config = dict(
    hidden_size=224,
    head_dim=64,
    vocab_size=2461,
    hidden_act='geglu',
    norm_eps=1e-05,
    attn_scale=0.125,
    init='normal',
    lr_head=0.00364,
    schedule='cos',
    max_seq_len=256,
    doc_mask=True,
    train_tokens=157000000,
    max_steps=12822,
    dataset='wikipedia_en',
)
MLP neurons of a small language model. Each row is named by its layer, matrix (gate and up: input weights) and neuron, and shows model dimensions 16-143. Each number is 128 + 32 x the weight over its row's rms, rounded and kept within 0 to 255. Numbers have three digits each. A neuron's up and down rows have the sign that makes its largest values positive.
After each neuron's rows, "fires on" lists the tokens most often at its 100 highest values on Wikipedia text that the model never trained on.

L6.gate110:171130152154109093086141110103151163092097105090090077095131138129140097119129085136118136142103144197187093082137138138128102157097055043116064136137128199140173183062143097143188173161169156142062097082082156127120140168116155110069088138095163108135077090097118161119127140158110162123125141175129161081098152118122053084058151080123122101122162045151134121169092142170146132112116
L6.up110:175108123081072134121133134154131114146118183125096132132118120158136118199122145173132147046024146140151097096146103093141102206149109135142132102100095098111120078159116103067204175086133110120102168112109110093101106109097107131099114157167151131091180093133109181053143131122114144152134122125120083108112129112177150155121145091140128113176138132077074166103148181136151171107124
fires on: "ed", "it", "p", "le", "ut", "at"

L3.gate471:096137110113120099168122109148086104189086110092121110067205135116161155158071100190131179142169149093114154125151157130145174147127092118113041100130101096081161127138125107138176091149108125132100140146070157225118149143113154171086117131107123130143136169104120133168088169069141099099122160090204135081093156096134076110120149133127105105171170137070170182132159093088113110152105
L3.up471:140134141082052161128109169153125086123090164080128097117092103137154132146136082119204122124159167111166153109136146153134065144118155157074084095109138109136153093120116124160066108154191151151119116148104169152166101091112119145126121136098137122123185159154122147154087160140186167108173092116149146109113188058154099108066140077112140156143165152111147191110113129126089144127092
fires on: " sh", " ad", "ap", " rest", " Indian", " Sing"

L3.gate326:152144126086170118160176106143171169149106113181119103094092143132089161125107142115107137118142119144110175126181094122118113102092073053151110130199135142156109126241143133121127164136131191140138104119154084159151126106128093116167159125089173135110080105125161156137085090129170178114154148170088124120176105068078124108175172123113112091130111115124169163138119147113119126145117
L3.up326:157138185136119153087112160126130156124123118191112136146159120087220127142104118110069165122087112138102106065092092138121157119069119128130177188144114102123115186189198118176089124134182117089101086098145182128136131155167150168173190163115112118106081149070130119143151128136135142148095130175133175103036101096113116167137140183117099116133128067160137098096167117129188138153060
fires on: " can", " Pl", " sc", " F", "F", " species"

L3.gate93:123145133080174127127129149116082107181137093127195139139104129065145130156168132157128134163132164191146109094131117117104119174129085143128126165118126154066136147129129128152095148150104104115160104108121148090097113110155140153141113149138177115104099166168072096202102116087156084144165138142149129157092088085161083152140138122110097112058138082148194119059077153069122169135106
L3.up93:128162168123140136158138082108091116146108125128086101184090070104130136192130135083131145076098147195115122134194123119096069179155115057126144123140147154085078087185117152117098133111105158080078063140110180109112124147137101129151084104133144104124129177116114093177132120132101066105144129127100128159110138101117167114227134138135091154049162096120152157103136151132165096209105
fires on: ",", ";"

L3.gate7:149162090111180112122118177118138108140113135089126128101162116054134182116095095142095166224133136143152113122144185137071101100134093092141096158149118138089131117136088081077122154152048144194121096141117057117173110167141146113120080121142135133120094082123085121120061115175179141097150121140149154165158098157145151182110140140160120175159043101074137112098131145102136174113096
L3.up7:175167147103138082148134164149151117129081143081149168129129090095188120134112121155133137216169135074111079126168155152158123112154139128106115140162118126112161135137090119110169101122120137125108114152089101120150178133108108095123124124109125091139145062089111103041088092160148160106108143169117116122151107180134156176102111147202121169123092076121161118116185184115099180145111
fires on: " Car", " f", " the", " The", " wh", "her"

L3.gate550:155130128132103121124095108148141148139127136134193155083070127099075137157128198118152152128152129126126038152161155128182093173138120108191127142153093131100142116181133117072132112119150149053185102155125108132108111107117158181154116085129140185124094110200124119148139130145173198143111142128101138155113131070078194101120093134141130093146047172144072167108134159126132142099082
L3.up550:072147168096164133179182164109122151093054117085147116136122154083135091098107113181163116102116128086105106167112103135085130170114109108178138113125142142076097153084101160157090174059105119109091100126075181145123149119139153104173072110159158094139108117103125121147150111154122128146160160178166082135028178158136124124111127189137126178151166214120103124145188103139092080053167
fires on: " rel", " infl", "-", " cre", " represent", " pres"

L3.gate439:076125097082139143196167112124142172185086142065138130159092084134163126115089152129143153082125082093112110101130160121108116119073129109168204164070141176152143121086110110120119112116178144160176138138124120162163121203141153133122105142154112109096150125170150117103147127142144109116128162088115092148150137130106187164172095135114104093130137146201083138142121156102148172062141
L3.up439:073115111125080106104168124121069166134154096114144153135079131103118106134070133195159132073072122140095081097140114137140162091130164161129106131108140143148050134120185131070118137128128145135113114139185114165122084145188169128141136127112118188124132086189119063126118161092154115110084133094144121161156084103154139127118120121154172148091125150150109117168076192105140107090141
fires on: "or", "ors", "ior"

L6.gate15:091159105144141140086161168117105109165119162183090172158086140097119102132143141100111101096114203092052100116123153096193220135130130151150107095121125135130171107145156084153089131146115165140104081097095137083137131154139224103138124136153126107134123117138087111150130154136159107122135144181081118110113154173187086110137188170156127059154125144127182064124120064133144067095123
L6.up15:137093146112135029060135134176158105168118162165164099104119100130159163132209145157121097105139114116067174147174168120062119121128105108138040138100121098186171100130115119097125175127098094117162080112132099111125149085215152148064119166092176133155149151088178146129180159134115086134129140168133102106065132156137125120159082155162147134152096125153091118117123091080143132196144
fires on: "s", "en", "ed", "ep", "l", "ak"

L3.gate430:130129116181101100143125083123168161086040091117122088118092112141188139102155163133144124129131114116109118168110127183117144145095096057111153095084123085112154066115162169105134091198163108166159154099194144093143114182139160148121163170138119081156059113125131126163085105133150089153116181211105113124131139103095116129129100125125127092106086130118110106145138090163133087134210
L3.up430:163121070170114113127171102139136178117066091100153073106101103108119188076156123155147114120119112140120162142125099113111080128087167078112099126058149116149166186107143089170097136137138118182124174096143118038165113145092130120130091090146100112104129159076118162115070110097117161109132170086189116187083163095145139104086131103134170156174087174104150180108139193120072088142190
fires on: "k", " K", "uk", " k", "ap", "ak"

L3.gate95:080130116193057092158110203142167129129142130127156117108116124133158132198111119182164145091096159191089121112129176156188113176113140106128152127139114087108065130141101091119114127093087163141098160155125099202111153138169134150113101165119090113138073161076095113097145144121137083106171128132113102112137162127081148113095165118114116115191091116076127144153118126059109099146107
L3.up95:178063140186126111176141160128171154139135138127142116137104097125206075185149138200126143117108129181096118071158116159120113158045129126060150086101126082154124119160103111140130132096090150121110150134110119189136178181150177136078075157119098103116126121042147099099112098158152152078163122164123151148082132091133145124070154108043159108154046128168120179084148100177139167081136
fires on: "air", "ire", "ild", " ship"

L6.gate95:069168115169151113125087137131104079123115062122154205133135104157163103197129102133087086139135150090132081149082078201096087113200118106082126173150100127176075065161102165163113106124139072106127161156174176123138102119117116152167144155143139148115168117121154092139112148088100091110119155088092169125102138145175153146118111082151112138164136151086124140145145140121088124166112
L6.up95:129142102112102103143152092121153163091147108181152126135142084135111118098085133155129160191112144166143135137134135150119107130101126144087156129129090143137185180111152069125162131150158124091111146137149148054088179148121108179122098151128153094158078096130143156120133090145147137091063185096112136121101168093131102125086089128107129084082136213111138147155181142175150158126136
fires on: "r", "u", "ri", "ip", "enn", "x"

L6.gate538:096137122100070114088071125181085066159125119162169127121112114064082124114172140122095084178178118121129066137152170128130105106153154105129108171112162099178153113158052133090152139150063142104124099175089110133111120136140139189146124124179136125136121120130090088129105064161120072156133140123091099150065139163100085158161147178124108130080172119056149112061096082144121100132104
L6.up538:125178124166102132131112133131088079139153125081136131148099165157110160132127179084183127109111135115072133122151143139083117066167134076114079121155151129087173065070062164114130136141063085132132131156113139131101179115088063108116148161086126123158148118157135139137119131199132064097140141130171076102092178132072083146189181119159137131128151178102134082137102154145161185154130
fires on: ",", "l", "-l", "-s", " h", " of"

L6.gate490:098155085150224137184140118099106114106145163116128162129132122165158057184112145121075090087102150167126081151144166114117152091137132085091189107059155120144164147128141172118135057121143156122094086142121075148093139136149105130170140199090092161112128150139086136101166071100115088146150115148124122024144163162136081107038112096155119194104114150122135147076096142132181135099166
L6.up490:046152111119112143097091155120111182120164134134184135123016138131101146085197161123126122123143149116176084083082096214076106144164132076059129152088141104078155108121062105153138120100084064140167082169168155165161100165188114144209125185167151130122122185136105102196150128106099109127137117153078124130124094134147090157119084151134110107148137120074110106176122099086113135148132
fires on: "i"

L3.gate181:125132078101182146122111103173101132164173140051128177131149119158143133127101138121150107108112129070088085163107150138184133151168118064155136121112116178129152093104105051116171188069156084160101178109133178156091117125127160126137072159167146125126111131127074118105147096113092129131034124152167127097164164116139143125144116149157147124158170150168071091172088109124135164110144
L3.up181:092120128147110146132122118153097127091145066136101179141088127140086077092087199171135119065141194120118068162141121160176082188145143111133199153166124131114139089141075109135194118119084072160073156194067157155097120155102177153167108146108120101104095094090137057137152168150089120168051133133203156112130170127134130094087115098148131133137163145093096067155140102191089097164151
fires on: " back", " loc", " acc", " tra", "ect", " poss"

L6.gate543:122170114114125104159125154142159187062130148120120139121096138096134076061116145103054132115111140071096164223105164105151162068105141131109078156106137158124144195103180115132049175119101100099157154163113155112134162135113151126094103161164187111150073104098121086123117104169161046144107187153133151123170113135041061096094099153100116126080174184149134101088121127124109146091159
L6.up543:150117163136138127112151169094129097140137151104136127129143145090094119142122130117170140109155137139103124112180118115093114103124078118147157154118124133125133110177144124093107140193117118127096105136148092130112159159103136133167086149092155181050185112151118148110166119147066139112071094066112129124098164155113187144173059136128126131076073113085099118170140165101140036075150
fires on: "S", " gr", "-s", "s"

L3.gate198:103129123132172146154118136121149103176054118107134134126143066109098174139126107158131113184163130155194148127176114114153160109177152146126077143146090115105141162057111156094197141132099091100114135145103100145138162175137133126150100082075182112151138114062126173084069095144123155154124111097075142137210120151102127141125144102129109078168107073134169156073093110151128149145119
L3.up198:137123137200104148156147113133150073123101094127051118102176172105147124158084141111118134117145077151173108155136110194177089131202102168161139102138097120124076164074150130093144113105099090115175134114149101114083160220104115159137136127082123094103135121090124141056081102161053168137097127077129138156124099147158130189061130137209118101191122126164093188102126104097121089144108
fires on: " Ar", "ham", "ident", "oun", "ony", "ille"

L6.gate0:087146190143121125121114155141101109082126154099116180183070103104110106151114130081143137098169112095102118141161147121126116133154104122114144100106135126125136143195106175149082135117082108112157125157119108153153161158138142114106138070115148146112128158154113123156204125093107129133090111153129064188151139143121113134072139181103135163123101147095107105129109091122187094130133
L6.up0:076156091145153055165098168161123176152134080105132148172089150109093156108111156108157151155186110109049149133101115165077159143111166126142113133132113107127141116164098188132102106185119072130151128119116109104130152086158126148084112124140127088110098102168151118124142085124140104098080136104154096165145125158110142136090117122083095127161118076113168098157048069108085094097091
fires on: "ly", " he", "ually", "ively", "ately", " and"

L3.gate120:118159109183131107109133135148094101113147146149132106160101109128141149107127071185169109091095106182115142134184110109111131064098107094110067105088112124111163129119124118073135144150102135133116125147147114110152062134087159161168104110093233081159156224129078048147103141075130127118131158196130121123148119151111171158158098138095111141170124079136158180166109115136120194161108
L3.up120:132128077150141200137123126149084081112155086076121124145141073069113118050171174122123058141151074111102129112072064128182199150166124121171171122078148157140109168142185111136183178140111053137144153097176121076122079186107194114157105158122103178134107140099118175096174149134089106142071140138132165073119082109109155130090196150138120090109129155127148128151139107165050129150131
fires on: "ust", " My", " n", " pe", "st", "ast"

L6.gate248:157129151179087146109096104126114098082120155155123110055128101123078173135156164130119137036115087114142124180122142154215085104178178186114118112132135109172088115057084053133158154116069112130118169129166114193178085113117119141110165100182098074173114126140081118117065131043171113097079123187147137140128088119137120156167117125135121125121137163101164133149116133082117138127073
L6.up248:138125094102166129072169122111150178071125131131098152095111205070152162123107191127129104060080150152117114151123163106149150122159105141162115193153126068168139141138166125122139118105058138137053107211169135142094136178145149140128100155147157108149077095079172156147098128115146092164072135153110100099173095098149122077127152082071140147077174126129176156139160097074103121094147
fires on: "y", "ad", "in", "ar", "is"

L6.gate285:104142137175105134125127133127120108166105069092071135188173091077078091123129114135080120147116200109144100158128123071181139142118136166095157116090139138062128124154125121106075105171123137162123128157134133121098190114136191144122090151198124090073191228152100105122139091149109165131156148070119091164159107173093175148117154098096084098097132103127156052150087127070131125077129
L6.up285:125117135151185096170138182124063127169085088168207132060187076068169105146105138072129141117132098096132132147136113079120156146108095142130178116142108133132111102105098168135141146046122128112146116077116061078122174145119145103132143172099143134122150053098183152136136154149109173106101125108126120127114061123197127129060147092105142197146133148103138135100105112162112090138127
fires on: "\"", " le", "u", "en", " program", "s"

L6.gate217:118148193152133173153093146118135090114130130109097119046143125206142157113132062199117149046122140070074156162112148081158160102102093165174117109156158098119121139079115085103124137128133121124120176107087123136163086121095146187101206159146167108160156119118134144119155152100099084150087134079181119115105149146151121134110128087114125123123101124115089154132185151130197129132108
L6.up217:117099130133120167162115125112165182166128135096164090149165095136146100142131096129113178163133091117146129142127116098146181117116139080117107118144125151178101111162143124171083205086219080151132126151180105156125188141143143098126047066124069138141110090127091101190106134201183118170136121169110079167133176066128203117150160111142131182120194139125169141075145151128152098130202
fires on: " not", "al", "ust", "ot", "ure", "able"

L3.gate361:149143109120121128109117152109145113120154067139152127103090094074083101105079156135130075108163129145139101148109171144121114162123087133176123112190134170070123143133120155162055140123105087152089160164149136128129086139084176132144108124120171160127144099105100112155108151158151135077119161083161100111130124139151151088143094142097096146088171166181122129123106145146081119082146
L3.up361:116197119164144098065164133121139135098182138047145082148076066155092098092124074126131113099169098150142115148121115112118047143133125070118111120132131134061135140111068148178093049121100104159145114173129104096138109125147147124133119133193176156149124075108081086164119137097157131149187139132113135151096141121181119150125086147104114148140182132153143106133107117160142133073142
fires on: " that", " rel", " coll", " educ", ".\n\n", " infl"

L6.gate90:086145093095161168161140125128101145134069139132128167139164130139094130096160078163103120147119105055101102101135114130179152164143074124164141117116156120097162147169129120166063093155151107151084134135109156110139138114063157148145117113088109072098136148143064006154148099179183088123158150156119114157151105199115154145087157140098138114163137136091107175104147168144084086158096
L6.up90:070140099134097145115110120126159143150138155108181162100083181127103082117175125126164102175161129132113120178074145139175147122146044149148093109078132097075166116143111110159112137179111097129098101143139139118104097121179115119180156120112083065145096145135109132164156097131148087135173164186071107168092143116086173124132146202109124173147133139121184104097182168113168194118117
fires on: "he", "ir", "ag", "av", " cor", "or"

L3.gate116:131134099155107152133118141118138108121066127141165101103135087104105146090151152185100122100163188167121128090117148074155130170112087077094105134167136140074103063106132107163108194063136188115095161156136097145113117095126152143125105126132188100152150094089127105119112135106125149127096179114140124079132094152073112132186126090128049139117108140136175152163162149096151141095181
L3.up116:148150114111141159148160098156113098143118122159086137101131154130158209154122144118155121097098097159101164145117031145147114205201091135122106070087124153157127101119142111182132078113155100185099127117135221122158106078111087144170158167044127140152176142121149089193092124154160177182164080093139121108223145112131130044134133095137148097103130157089082163187114171128134084124113
fires on: "ig"

L6.gate476:079128183147123083181096121113135132125132139138136108125111187114153131168110164119090141128115129135083162096095109152155075068108155153114098125091101084150139113096172148146124131107102103067148106149072108130160095077152108191161167096122135064192082100152129142116075108155103048133098206105148160095090153097086108162147049126156125113107119191098114110138138127158129163103186
L6.up476:153127119092119094147119147127133107117147087129105097118120141116130160090132103129049124175187125054098128160138118136136148146070114130138116112110117141154169147138142141129097074167097090071089131217098119093121152136131099124085170123080119116114132131164128153121126143168112095107137148116180101133059128166127112089117104155097145139220104111063049156119121120162220118234188
fires on: "u", "l", "sh", "iv", "w"

L3.gate382:170130127097117173148093185129173143172106191178162107148097125076130156146144129158146111168110142136062137120149128145144127103116158133150126112111110141143054189166140141062149150131078198096132104100142114114134102104183112158114126095178095131129142176116071141187143084162109128112068146103146172140120151085106129120195104094144123116144142110137124112141091135122113103115131
L3.up382:097107087106135119084134097144117163193132125135130123082050120171104113132086162127137078137145133102186098145172115121143135129125068118168166154131086126127087018158120106094185133052130170080104171138144154189090117129158112166172102107133116128134143118117078152121139144190131119124138117092131099102134094146034122090117141126136131156133156197144123096152133139144111134116153
fires on: " W", " w"

L3.gate180:096181090202129136142075103121127126148076111154074173143124094137127126058172155149147176103117079138145148066110135146165135114150092127106112133105089116142098105117118201082147127194089088096112146123130105180174180129077138132086119133123162099088131109121120113107055071167054112081138134097147189157080121177085145144166138168141141052139133174131126110163132164113087114157083
L3.up180:114136165159158094103073131129123148165139132057139126127142165134167102131188142177085148124093154139140106132121143140136160113141131125094157150144123130090131077062160130088155141207030114155120143096091196160099163117103060095141141165173122083114144072163157058107170140125119085081100144100154169106139098142075145135159100090174147061166095184076173127099112159102167137092169
fires on: "ay"

L6.gate468:121181098099157189141122154124197176066131142121157119069039139134104173126154135054084154137127121094128133151083140106098097146131112139162101103138148117089110126167060121169126078102157122173104136117129114125180174103158105152147165143131202103174174157117126130100136109158102148112163137142186137136087155153129107165154097129092116148090138112142135122130138104061104108140113
L6.up468:115125130120126111114178097103129136163087139094129102120136069121144131150142054097076116151156036103133125139069127111111115127110132130074150144158142188099128150078186111153177128132098125110078074114108145114113171171029173138115149122096197081120133084120144131126148112175107156117184152113149119094109157138121124138159118149121150139124097106100093167146137115157167052105137
fires on: "p", "l", "P", " sp", "-p"

L3.gate62:099150152155167112122154134109112160108178012104167128099030103093161145176104111145129140095125125166113147070132162149113184148104059107109160158101126136144120119127100125134123168104115089097149104132158130137106143149102124159115041216094190133186123136137081078107188126150086098144124136128108137169110128137128187130184101112086169118126122113137074126092148143073132122182069
L3.up62:099098154065158091170127087117116083093141120143146122130100080117147136126135056135149128125108155131103138159166122121185132182115087154152128142187147126165195164171146149120165169177106124147168171127104098164134126125158134161115105135107099115124115082160173117080069081134144163135131115148090137149069149205163086082151131099098116081161179122155138122152183149164132170082067
fires on: "x"

L6.gate321:122158112152099068099132107073113128155138142123145152110124044115144158138171126125080134095149115099137124114131128169106153149145167138135135157114102119190136130123077124138098201111070139069151105112081104101125144061149150136110136126166200081207117137131129078159094070097152018179056148105122154149096077165125127173104122110097099147119136156107124108145128098117098136195138
L6.up321:133112178098097095075130136131071145118144074147187134087155084089143161117107078179110095099115066148152093146154100071091055131142128131125118199132128046201169165119071113164113178098111182084202130166158128164157165089111094173080184138106143076138105134127133133139066110176138116132149150153116159116114104136132185171131124115080153169129116111191142181134166163144151147113100
fires on: "ar", "or", "t", "in", "en", "c"

L3.gate173:100141093149092166146134056119104129144138154089153108112137124170156172101101122121108161136113156166084132129139106116124145126075126104094048106148117110131114170096113085150054092117079164177132096150122174172134118127131148187145197103158104081130137159126125088132095137155206139104134161160131119181171134078124159170112108095160108128133119138139115109159113101055146128141113
L3.up173:070127129171111160102138065124123113118110156061156150084124145157131140100073123185130119080092129151116055161159094130086118114168148121166107168124109142101068157118138126130093144095114117153143124162145180208128107116106099149182083092151140138137111120147136085118137161182134146107084161131088148154155131093145200153110125148168116110171177139204107112111153151086109073095110
fires on: "or"

L3.gate432:120145145152166114174111091097152134126079085099161041105134094111120151091130149138106102191153104107114173085127127118105169119166167149159086141091132117079181076070097127113087177050122161150084175148162110177133195163159160114085128148104128126190099114098170185211103140181107046106135127150145102134109156158129119074154111204201109084112074115146125139151117124102162156126121
L3.up432:153166146118189072171143085147151087102069099140191103165151098151130097079155094184165139118142125141168174144108121158122044121130128122140141112133104127105130149125073131155133119080182149151062182168116178146158186106124131086101137142090105074115160187127094200139108068143152136123132125123156090101066175095161101092114113113124172098152128121169149136163116134145131162121157
fires on: " sp", "sp", " Sp"

L3.gate509:071144115170133115107134125144150090172110136106138062147124133138087163129176142145153111097174133138147131110135139168143095116187101173211107155179101066174129140101133146076160143076173103171149124128149142121107175145161126144127055136133203126134118105195125113104115119078083144138084123086143127157164174181084134121077181188115149059130118084128100134123167060071161176131094
L3.up509:074146116170152113108090123151148100209147119115157077181123124153096152163166138153114097098138110167163128117155117185157074103231115166205112149131084111157105148148116142099178134072110085155164174172154120155098138130152065142132104127103141105125137114179094086130125105073119146109081107105156097155135085148081129090121144206089114085096147111123131124141140053096190169130121
fires on: "é", "ran", " Ar"

L3.gate117:098091136098146175181065136117093171191101068111109094075127121149132091097151169208188088105180151081052135172182128103091115150164107109122178102105121147063066113098126080089102099180088159120102123116117126062119180175151096123099064139138092102143126117154109147139134100182115086075169181175158083131094136166150145122124119154180145132087093166135103100137132192158168124138110
L3.up117:136108133140150166108093098158149078117133175120077104107168149115164110054143126187186086146103183054140149131147094149153124178155095104094175133125106136120054126094155070109161171117122143112089140149102165145142087120132114184129062157127141127126180140162075097196158054174105097102127167098166134117131066153154115124141192159136151106108075172178157103136156188164107126108144
fires on: " w"

L3.gate163:139138082153087114111142126145162089107171128164076068138163132141110136180113085104130180144136154175181111103165151145097124094114130065126164086102115145079110145093101112124127108126114156118102111117181132143151114187086117220122173126116144100130097157093071104173165139114175091142133147139182128107129116143088188088152134179126119148098161103089095138120126127161105150195146
L3.up163:107114147126100143123168043140136121073133142119108153157144176162116156158137119126121142126084119149092157082133112168110063106131140128145140120118103127115092139084138079091161127158059119144133184133136131109117148091107093128144093130117073114085171142082116100119178098115162133137119087159152139145114105174128156124132109186115129181143171152113063131081127124119194171122131
fires on: "ather", " Christ", " ad", "ook", " Alex", " Sim"

L6.gate467:122139142131158097124136127126153165109138104104174186147146135190093107105165143136161149178101079091097114130155167105165094132159108150149166053078104122086139118168141146116097151113029091116140142144144117118141102157115160150127087141087220102079163130104129160111175081098073109149077121153124119097096110208124084162156139056090137122074125113150151141158135141143111085131085
L6.up467:135120174123123079115142148121157126167187114105106131115089132095143147099131171115109114123103116147099155154200128123117151096088104151122122113116132119156131122164111163083149055106103129121161094163125083071184136074138126167108168166095137196112132144149155096108153096174119065154126124101169110103149068077136106114046133091107123103101219077138078153106082080151168119145148
fires on: "ly", "t", "ically", " also", "ively", " only"

L3.gate215:143138109063134154147063129112100149127198127177172101098205150159147180186141112149124137153179098104106120138144129099172075111122096126158085087135124158111148113119106115110195160106149171077162163146172144119125077155178126144124155081112099152157071052131075124116129156141150163103095175147164084135118154098092155153087123128151093129143086107133106142189074128092152119143144
L3.up215:160108131171144116077115141116140130153094118054098121139097120146126082171132093108158114155155131102140108104122182157097112142160139060148159145183121147102169095154144096144116164077069084127177118118135052175095134117135069119162084144159133191151151141129163128093099091105093136076121086068102145089192066104103156154105132142176097101159087120136085144188163108140142158167160
fires on: " f"

L3.gate11:125129112153157117192104103117156074132120082123079079140101061098145168123160173116123076117114140136141145160131108137129114176141106096162098062145137186095171057144149123074145133140152047091103185140181116191153108119068128137166105126137133066177135094114154137103104153056034091054143146116123096102128094077137130104119150122180126175105142143121150133117125161047141132113110
L3.up11:149164165132178149127108139125106144107185140124116113088149095120105160130117141072162110133067096149181087124150156122130124059138207125111139089128152148120132148164121116135148142146117178081149140089144063104159105118180108078112094097155172151176093098088122176091178098131108185119086109083100183123130144157141114079172152155160164112101146167149095129206149181096170122152148
fires on: " long", " small", " short", " old", " large"

L6.gate140:076122201142105168130078117111153133134099120173146172109182086077118129166117116098151077147082173170142094089170151095088152130114132052122100112103101167134089096087137165188147182098113107110173164093158092064147136058113131076149124125136132072105163179170106153160161120140077094080029145120143159202148103196087094104044114130108098114117089140162134147149160124124081109097084
L6.up140:156129137098092154127121132124087143138094113066040144068106174163070137143136127076175159099107147175178117126200057148126143097083106107087147075145196129142120154108083141174102137096105112087114133135136104172135179120152157120140099150130116208151155153075183141144142182110068137135164093163117177112167151118154157131143151188183126111142178130122033096160124189138081157128113
fires on: " ne", " Ne", " dem", " Comm", " comm", " exp"

L6.gate529:125181109146206133110145140127118126106068156132183095095123080141142128122150102188123183106147118169193119187123114203096097171107104079164118096128136131110189159140088126127138170182171189151099133142147137137112070112114150110112110096170089113114164100098129113137152136164147140091128116138130104131137130148146132047093115094091089147126106124104156095172154103074101115100123
L6.up529:124137115086088126217161144156103145123093153121064109128179188159188149102109124183118107103111159153115201102121094154135102161107106064075121119149137098138163088151137182146157149057147179123095141215123085117152168143085165144150108122141137091176163106099149157130136103143169126194117136090047128147111105183170090141056166099121143062082134130141157197111125141162096128067124
fires on: " ch", " app", "it", "p", " %"

L3.gate121:146156141156112115074152098162113168125103110129149066091147089092164146108143047170134164142127092134180194156162132157114108157135103147092154163114122128103167167135105111103143172077157126197136139149080138172132127083103168135153152157069148107115156155156142147134114159154067126091137120111138124115120126189141100151145167128082098108128129141143090112118105215189114129126148
L3.up121:110084113126170063148166158138166083117040093114252144096135130102120162077089095153054109142152121116104143094103123104133152129083104169164078127115106066135121140121089134121117082123177170187045132112224131077111126145101140095129124114116176184116119167148136173115107161152128087113162122121141076123117169084150187097148083097136131113120173124093103149114150139125103135147138
fires on: " sp", "sp", "sc", " Sp"

L3.gate149:173154100119152134110133140158202113171115090156191109108101200068134174158157126057085200091118124177135192156166151188141162153076154128178067137160121131049146179126142069123125164109125099115099101109150143108092124165213086096110166121114103112163147156137073134108102107112072155122093137137134156091102112124139083159139127094130098177189177127145150093134114121132103099100133
L3.up149:157096123100149154136135077139088130158106104136150168106121096141120130141130162139114077147118152152135082078176146108171200185128149159136087114165081105138157217116132144150129115128135103103136111117083098155145094160096101138125100135157103089077089141088122109153119168174103033128191150128164108089149187118121164168124154150145159113091177094076129144087115123191142061087140
fires on: " tour", "esc", " pat", " season", " war"

L6.gate569:129137139111149174143098152151135151181133116178151081085192134034173146160100089118139126136148148080112099130168181120166141133101199115130054172069112150164090148100173186146115120128129130130112132124138199132136144108116186149121165072051144057150099140089107146092100116149103101081133169190109132120130116128080069097117148164121157131140115094145193091137150104131125086176097
L6.up569:129158099050109211144119136145102142106132141123110125140145148099124153067140132119135181119140158162176098095149099119116152118122147124159103131140143074087124140093094132149107058076121111152134125089121162177119147151218146117133089185105076204107161117139145057174178097137109117135149098115133101119172150171166136127162127178159101156102113153161149065162124178101070119129185
fires on: "m", "M", " rem", " Comm", "-m", " comm"

L6.gate422:126159099076090135124082156153123129194098066161162129142167125145084153119099107142129161122165123091150081141119094162102118121126069092108076125154139050131080106071091160124058134026123118103098136159147112180113157104113174146154093139147144087131106159120099090111118110122147110131149156193092110120095161231134158170138176164165125137168138111122124148119154104127187181174127
L6.up422:123109125175142113124122146142171150185137081141121152137090130128103158078107129134128153112163068077096140152134103109199166120093142155126130098109073077172158122169142111091089144144165087125117088118141095111101127140118133137105163168101075160156171119131117098125145140125108086115161140096097126186090069135125149107116191147124141089126044081100134176065099137137107084087139
fires on: "t", "f", "et"

L3.gate250:071142107088157127154135149120150131120137165130142110122129162106147151101143146140116146110181166127092140136109200058188162121118201169179055137064135135138134134100143118149117118159097140115151104115203159185074168178084169135168081186079090139142171065091106108169179127146153175073181101066124135170086122167100132133138141152181093106166093173102074153095151195103152171146121
L3.up250:158146127189127121140113119144083156049138135147148163180127115195122140181118096081165135076179126097146111091133175091101153128096118196127107121165111143140135144173100114085120124110139058152095080097141149106138144119084115131140130129082091140140144116136151112104181134083059128153131129087103133134092135117142087114115193119235141144143116102060168094082080079093050106108136
fires on: "way", "ics", " years", " would"